MLP neurons of a small language model. Each row is named by its layer, matrix (up: input weights) and neuron, and shows model dimensions 0-255. Each number is 128 + 24 x the weight over its row's rms, rounded and kept within 0 to 255. Numbers have three digits each.
Before each neuron's rows, "fires on" lists the tokens most often at its 100 highest values on Wikipedia text that the model never trained on.

fires on: " part", " Website", " front", " Wales", "isi", " Wy"
L2.up867:131135120101141136155122104133149126112138174155086080085127071115109068121149114121096130105159135125119112117143107119137179113112139098112141152170157170128094106098130155081173148121139109130111092147079148112152098132144141155102127140109150141132119153120137116137155084103143041156114156133094144139160162118127151132120136102110088093128089155146151145096080156144169102130161141116114146115137120109113093109093141117178102113123139121126134146149118138133097103138166125131086174151139126136122103104154139120114102145115137154170113136136139123169118151112136135101132123131126117125084091111165173143165121091089122123141123117111121172116127155151144074138089142123152107182139143159147139106096154124131148132116140118101117116130122147162153164101158122

fires on: "se", " code", " To", "te", "lo", "Al"
L4.up390:135157117140162156154116115116090136150134138129101120096142114126117154122153118095157182139118151120102168176153171131086120148096141101121144132097154146113070119129116133134125133117145128127139142114141089112176158108095136113116163130160160132138149115133133105134133131131174128147130126128056118124141150107085123104140128109149181110120156170119160135142115123151065144090166145136083119153145146122158112140154139125180129130080091101157140127180172121134155146120107088139099100106111131117145131131109110083119156109152145141113161150135159123084078089110137138082124122119123159115124092082144116153138118140146093081098138155156110141113152123139120113141139159122109138120165175185118112106167130141116152134133123101096113116185115123104127158123129124

fires on: "\"", ")", " Mol", "ial"
L8.up421:129134110152130093148131116124124123127151125134134163148128115124124179115155171109136138151091123122109080154139127122069134177108123094133119138130162142135105166124102087113084101111155140129152122103138119110138106128098095126115136059103170146153175096148126121171132125143172113123117158138155102147078137114145160115121131161146118125142128120148142142126123160091121173091143127125103122127117136101114144134100109083137146099155148132154138126123146134118110091161103088091146084117094093143094140114151102119173159139081084139134127154120176126122138133138111152202134115119111124188089127109156128086085112090162132152151135121145127122133116115199079118089122127126120115128158079139111124133120154100104143113132132123137122140119103181140140138092127107

fires on: " part", " Website", "val", " history", "reg"
L2.up419:162113113123110125117103134139127102116127121160116094103148098096132103112148119118077136107157126130129154155115108134115151098119157108120121135161150156150112112132135135127122128093154154141125134118152123128154095132131159145126160092109134166139143129110128102196155137111139084162094137127165136116202137076112139111083149113128122111083078137086142132149099146127142124145118106096148135152164088126122117084151131130100176124140134146125112099189105132134091137129153120108120136094205126102100144119129101124133127145104134129130173114134141183159122121108158129111141118148119120170060124108163146091123161091089154137110108124133136151099104154143111119178155130121129100169155113143112188129127122150176102127120143140133116111115136105167179148104135098

fires on: " De", "–", " Ward", " Mac", " Fer"
L7.up432:143096121135177153135152129128147103115141088056128137154112162142122165146162113133170126091134135121147091075166146102149130111113126108105108148138137104093144122125145189132120106088135109123144152136160121184150102117175156082133177165140106081122124149144141150131177153130152133143156115128101103136087169117124100110135101130114144107096120200158093129120129175139122122155135104131130118156122131150110136098173111151157129130132131101122155128111134127147122114153144137166111086189123089146132091135121155146161099146148123153161121101122116133126154078137161125099114129131110111128118102112147158120140134155129094105116130134146125123164150120133149127102170151156133107126150139123171135143145124086142135132139125127153107121123159093105145210122119089

fires on: "age", " details", "Personal", "wo", " Cert"
L2.up798:153121086111117147131128143120080100140153103170182106128107134145148126113123118111129137096132162124102161092127163143141127093093117132136125084150164132105134163087127093139121131138142114117083178106173092143106115126110114124100140067162112131082166121137111114156123138121127168136135101133130185154128101102151114101089137104106151107106103109148107133089121081166113161165088092122088119144143105147172109146167139114105173133107173141158105110166120139102119113108140070106165093101161119101166170126110139133121121129102122114096161111130091153102144114110102132091142153131133134160109139135107172126134150098140150123117107131096185116150136129123152119130175133136103121132164146135148157166148126141121136120122162132138153109135131107102156133116086107

fires on: ")", "\"", "gg", " Ja", "This"
L8.up799:124109116156111160135131116114096125126137138140112158152113124106124171139184105158149139143158177116132102102127194107067131133093126128123127167126111133125121140181126093140120134145097123128161136176093112129159096144135104142129119115134131130087126091148142125129126146096118179124129151114133129138128090099116133123088129140127153124142065177138136144098135146132160125070152123141103137131138170062188113135130138146125145115117121176155141107146143142109107159100116158138160153144106104134070088113175118148126122149078097079119115144110110089143140159145070136140129109113141121166103100152143113100128094134126133128130126110140108152120140125137092154127158142117136153100122144148146139106146058152181155122111142166112105086124147134137139158128127158

fires on: " Van", " part", " Website", " included", " Wales"
L2.up935:167142094113155138128087135133066147128132143125148092128126129141133071143105088134120156149142134118121150096120120144154183130150148164133127150142162136132167119096187129094114173122145126133126152113143130091181122142149132160126167157066125161137111102117100122170122145131118052140157105117107139122181138110131145117096120134145117114135123147146150154141105128129155124165108133117126124108124152133158103100125119129132182099139151185144110134153152148161092137148189100119151172090172158108135123143096125109080127136122113161143160136164101112156142122127142135123133172154121128132085102121144123132119180132123149119118136116177161142164110117137068135145111139147131113160155143163096171115125132154128132124120139126117146123116141079105162131146093134

fires on: "age", " details", "unte"
L2.up488:160141085140129163143133161115074090134151120130146135114106180137114164148141094114143131098092157104107126137115139134114120107112164169160114092158175155115140183129103100142103148148119138120148181109184083127058127144105123115097144132164117150129171129110125119168103158136146176150153148138146135145090092121105097102080155119125159136116149093117118146128147120142104166175081119141132115143138122157132125150124149135146168126082144162140127118145102140152103106134083100122181102121134115106151175115136152158120150111148167108110133115107088124116116131114109125149162140137130113150132142139102186145155142152167144147133133137099154111127126124124128104134126139096105134137178106113166129162119165133159145114112130143127117127146109083121141127063108133

fires on: "18", "19", "al", "A"
L8.up555:140127180099125113069125149123097196128128213126153146143140168148103098113062151144134122138106117133164140159133124141127138136147094126106118112152166124119116136104137141174187123110164151130126137153132130149118126132148168117094125157142136101151133103130138131157086118126123147128136108145098098126157138137155173116111130185106136127131133121166131126144133110158089183185127144121142105136067115192141135122127124133130124106141143154154113133125159157143160124198120100090134097168141103161165130125099112094153151124138124176154137133130115121153121110141142157119133142104143144103092121116100138135101122172181117113116131119146146127091135141149142136167109141123146079173129104131139127154113123152110106124135157130119118130131147109116125060144122141

fires on: "s", " her", "ver", "="
L4.up874:112118093143080120133137140143120093108118150148171112106089164127112122170113126102150124175152134166095096150089090126097134155144109120134129138099121131107134090116085074117162129083150142127153126119143089113138149111203183134114150085141102134151105121114118117095113104148111135103127113145129136113137143144090128175109129111138139149126130095149120155148133113146077113131137101174134139099100093125110125078122113161124114152146087185151132142166161134115152143123125097115151134080108105125083121111080075121152101085153119106172133145096112141110121136127107152081130089126126128161158136139177128115111152163165085145151146133125109101131115132107112098161138124185137128151122125148108131120125107134177157132126147114088107113129135094125132126141129125

fires on: " 24", " 39", " O", " ph", " can", " 3"
L5.up165:169121142096118119148155084148102101099084154083140059137137110140117152121170142110089130127153139132103137118119135142120136119091110106108125113163127135140117123123115145138134126137154108131088115094153159096142116119140150134093144165191128135155118145136150155158143168155142146135092170104168125071152124125130096156092129121135142155131127152177130160143136130139118095113135122135107144153101137144129118127115172133092128134142158124099115123144160119112119156129075139100102174106144111141134113092141154137147138102134131139157168145165102100183129096125158100151139112137134122143136172103119114128128121130136101104103183129128135113142189111108136139094140168084109117093137179120127101092156092120133119147135155140094093119141137085148167104117206118

fires on: ".", " Kh", " Pi", " Sh", " Kn", " Sw"
L2.up341:170177093143157131143097144146079147116146131113112156177103143149117161177094152115139139114138111121111104109097119139146133124128115129200162101079114156131083133142129137125114103098149134132111146118137096091110089134124143172144109162198123136143105135182122125125100120097172117139128144130139127157175154144151153117108132103121105157150131127152141093127117067126101094153121092101124119184122152148152083128157125115141116105125113121141108094108136093104131140145126097134092103143093141131081129128093098170131072120149130094133147126114108093127118111151127142132196110128143131136114135116123102158155151144174156149140167144127142119147184122143124105090108116089094116164146155136139096137120090121125142164110126138116137123142110128154122115157156120

fires on: "r", "E", " Ste", "te", "He"
L8.up459:122129108131160121129127146130125109128112129134144158121098149114142063118129174124107115159056092121158101112164143109127160116130135116081108117137162143158144111094081121133114134131178104127112172120134127116118131131147119132125114129136131123117180124130125119158088128109174133146164083100116177104121116116085157155105128175195170133111161100136144139163179134124095147158147108138157133133103144145131165165116164171088133086111152140132139130105156130131186087173098113093103102137147072147148139129149129123143132108084092136125142141156117097109155156117118134149132110137127131151109149124123117161067108141148124145149143126145119048137127136122120104093132125166150132154120122142153119089123140164121136131125150098106144157108119171142136118112124118

fires on: " her", "s", "is", " recently", "a"
L4.up602:126097126100148121153138174154097149109144093107104114127095135128162132142133125141122129135115115162117094106078121131114142144134110154131130117101148135123174123060118092158141129104119120128182124132199103145099143115141140158133144104150169132159125163131154130145140113134146148154133129144124126136183105122121128161082126141155147131128158159129159124142128135136087127110120114150186120159110129116133111069135101096141125147130108084096135105153167133085160097118142087071117101079147083126121116137130099104105175119155100116119108136149110142127134125120142112089129148138111140151165119078128116127112138123175112081117094140116147142129114124079158092147115133130099124146117141174160104107171076147082167118139123151116086112143105097109127138178129111

fires on: "c", " Ste", " office", "D", " L", "r"
L8.up384:124107121097095104150134140123092139130088122126124121093168140110127133145067133133090121123113138077126110123102088122121133148144116118118122161138112132131143136112110177103140154157161143129133106135177143094099107145095126095108074097093117142110153158124153120199046128106115140148173102112134140118087172158142136134105123146119125137099101151089126091118131098095088164129152130121100116128136115147116111112150151143097119125117137128123158133096137122148157070102150121098102098124177121104130091121133094119104132130128161153154127133147101086123130128111130133100148130151102129133108122127172163132134177117166159121108147123145157060121115121094124103104107127110146153167125116142130091138129146151141109150112141131070134187129113158089126073143127124

fires on: " ph", " that", "mo", " Ph", " can", "="
L5.up195:134094127131140174147149036145054085116119136139114103084176124156119123147147145136097108109163133132113151134070174139129136149114147120144108141121113118117130139142132146136122123172130112130109148157173128099124157141147093172096148104124110121121087174123134111091193129112145136127113124157125135105148149132109116126102121113149144122131107182180157162134131151169128081190136094149139138174108122152110145142114142087102151147123171130133153122108092126146105145087148099087137160166132136124156159095148132155125161140122106057091116140102122107140128112127154134143103088126125115130132137151115121103137111118137113109135137139153127120115161128095137128146125156169106091123128135149112122119103147125148067116122150105142123103176140121111147137149137143

fires on: " de", "–", " De", "ss"
L7.up817:142168117173115148136124143150140138126098135101102096128096119162074130093143123154174079137121110154151136101224138125177148108100113123098131124148145120106107114123147140104120121175118093153176095103124140105128131098130116116072137162099088061109175124134166135170174168160137131120133130131111147143138150125133094099085110104123087148106140143166147142145116152154120107118117145130113119136175145140116133145123096172147142138169143090106107126111173121089132099118114139127150106110168100133140117109120114202146136159104120166152118129101136118131159115125151148144136115122106107160124170107104121141130127159102118140117129108115122139151133121149113090103175107166136134119140087117134121110167117130131122123122116100092114148124109133164150130102163137

fires on: "–", " free", "'", "se", "te", " right"
L4.up349:133125124146117104120134179142134130125105156143135177126115071139121155149153126121114183175131119144120072100149133129071123137106108164129127109121117136157137055157094136136127127126126167128108132115112147101117118133090105157126140124153161143162147137146122133119139133147112087106122136110087154133148193064119157135108121122144177120122090142111137166111107126076091128115133160160092101155158170123167091160142145136170158143079120106159142109136159142141170126114100148160145162129148179115127101151089111091154128130105127137150137104168139108090103147116178126139126123116129136186131147124150121079155111130145121108127137132136159104086127130139132144116156080166126130147135106118125120137125145164133174135147092084121127119142120159141121133130130118

fires on: ".", " v", " Kh", " Marie", "ir"
L2.up464:120150106121150142171132141139128111111194129186126130165115116111142117138102153112108161115124081122106147143107137145148144128146126173155101116129086108156104139161115119105120129093130140129112122112147136125131060153130078165093113155236116141136082119176114119139161124130156103120104134128120146137165145134132147124126135100124119174090130148132141088106157155104137104150131063075132119130160163146163071128139133164123151155139137135128106153114120136134129124160145095136113120134110147143109088123123113103124112141147136119125126119083152085140131111120144136130174123133122123117161130103130067133116090161133129116125182140133192151118113154102132122113123126132092121151141171099113166183117147149146131133118085134135132130160136138125108114150163120

fires on: " following", " including", " details", "Personal", "umb"
L2.up893:155128079124112110142142111097138090116147119147120138093135163144134099126167103138127185135130166136124127137163139143154152086118126079157106132190157132115139162064145106105132112168146093126128158115104071119156062121121126138127077119114106141095131106152138090133127101129136114136127084149093137158105169129167111156109132147049132136121111117166137140098156118146129127147120086145126130127134149124147088119127112107157146111129143164158151111113150131123133099111119104151159102171114107113162135147130125135146135128102108112144121141125099112123135095124105133111146141121152148117128099125133176174122152082129132132128141103121197142143156127151192149077068104121133120116141167163128151111115140086120155128124137095101120118161115124104157137106130149

fires on: ")", "\n ", "\"", " \"", "KO", "ad"
L8.up38:118161138148148128112144156103116120128150096141152134155110149141159136147208126116125157137103133107110117099125111100108124160129124113098126116116115137152086149112120120144137150122128124133098097118136131134108113133115147127126165097060101160122111126156140114153104131121094130119125133148109182143092105127103171161130127116109128130100134154129128123114119148060100113141153169136143138116133100089159124114142142128160080105152168160134111098158124145116065134145129140134148096097110113098128065107136169147103171137106093111113073157172100123122127107130126114115117087136135132122111119180145130129098177093119113112116120033124122130128134120133086106114136111155082145126157142144141137077101160149165143124138176111112116135155110174141112134087106135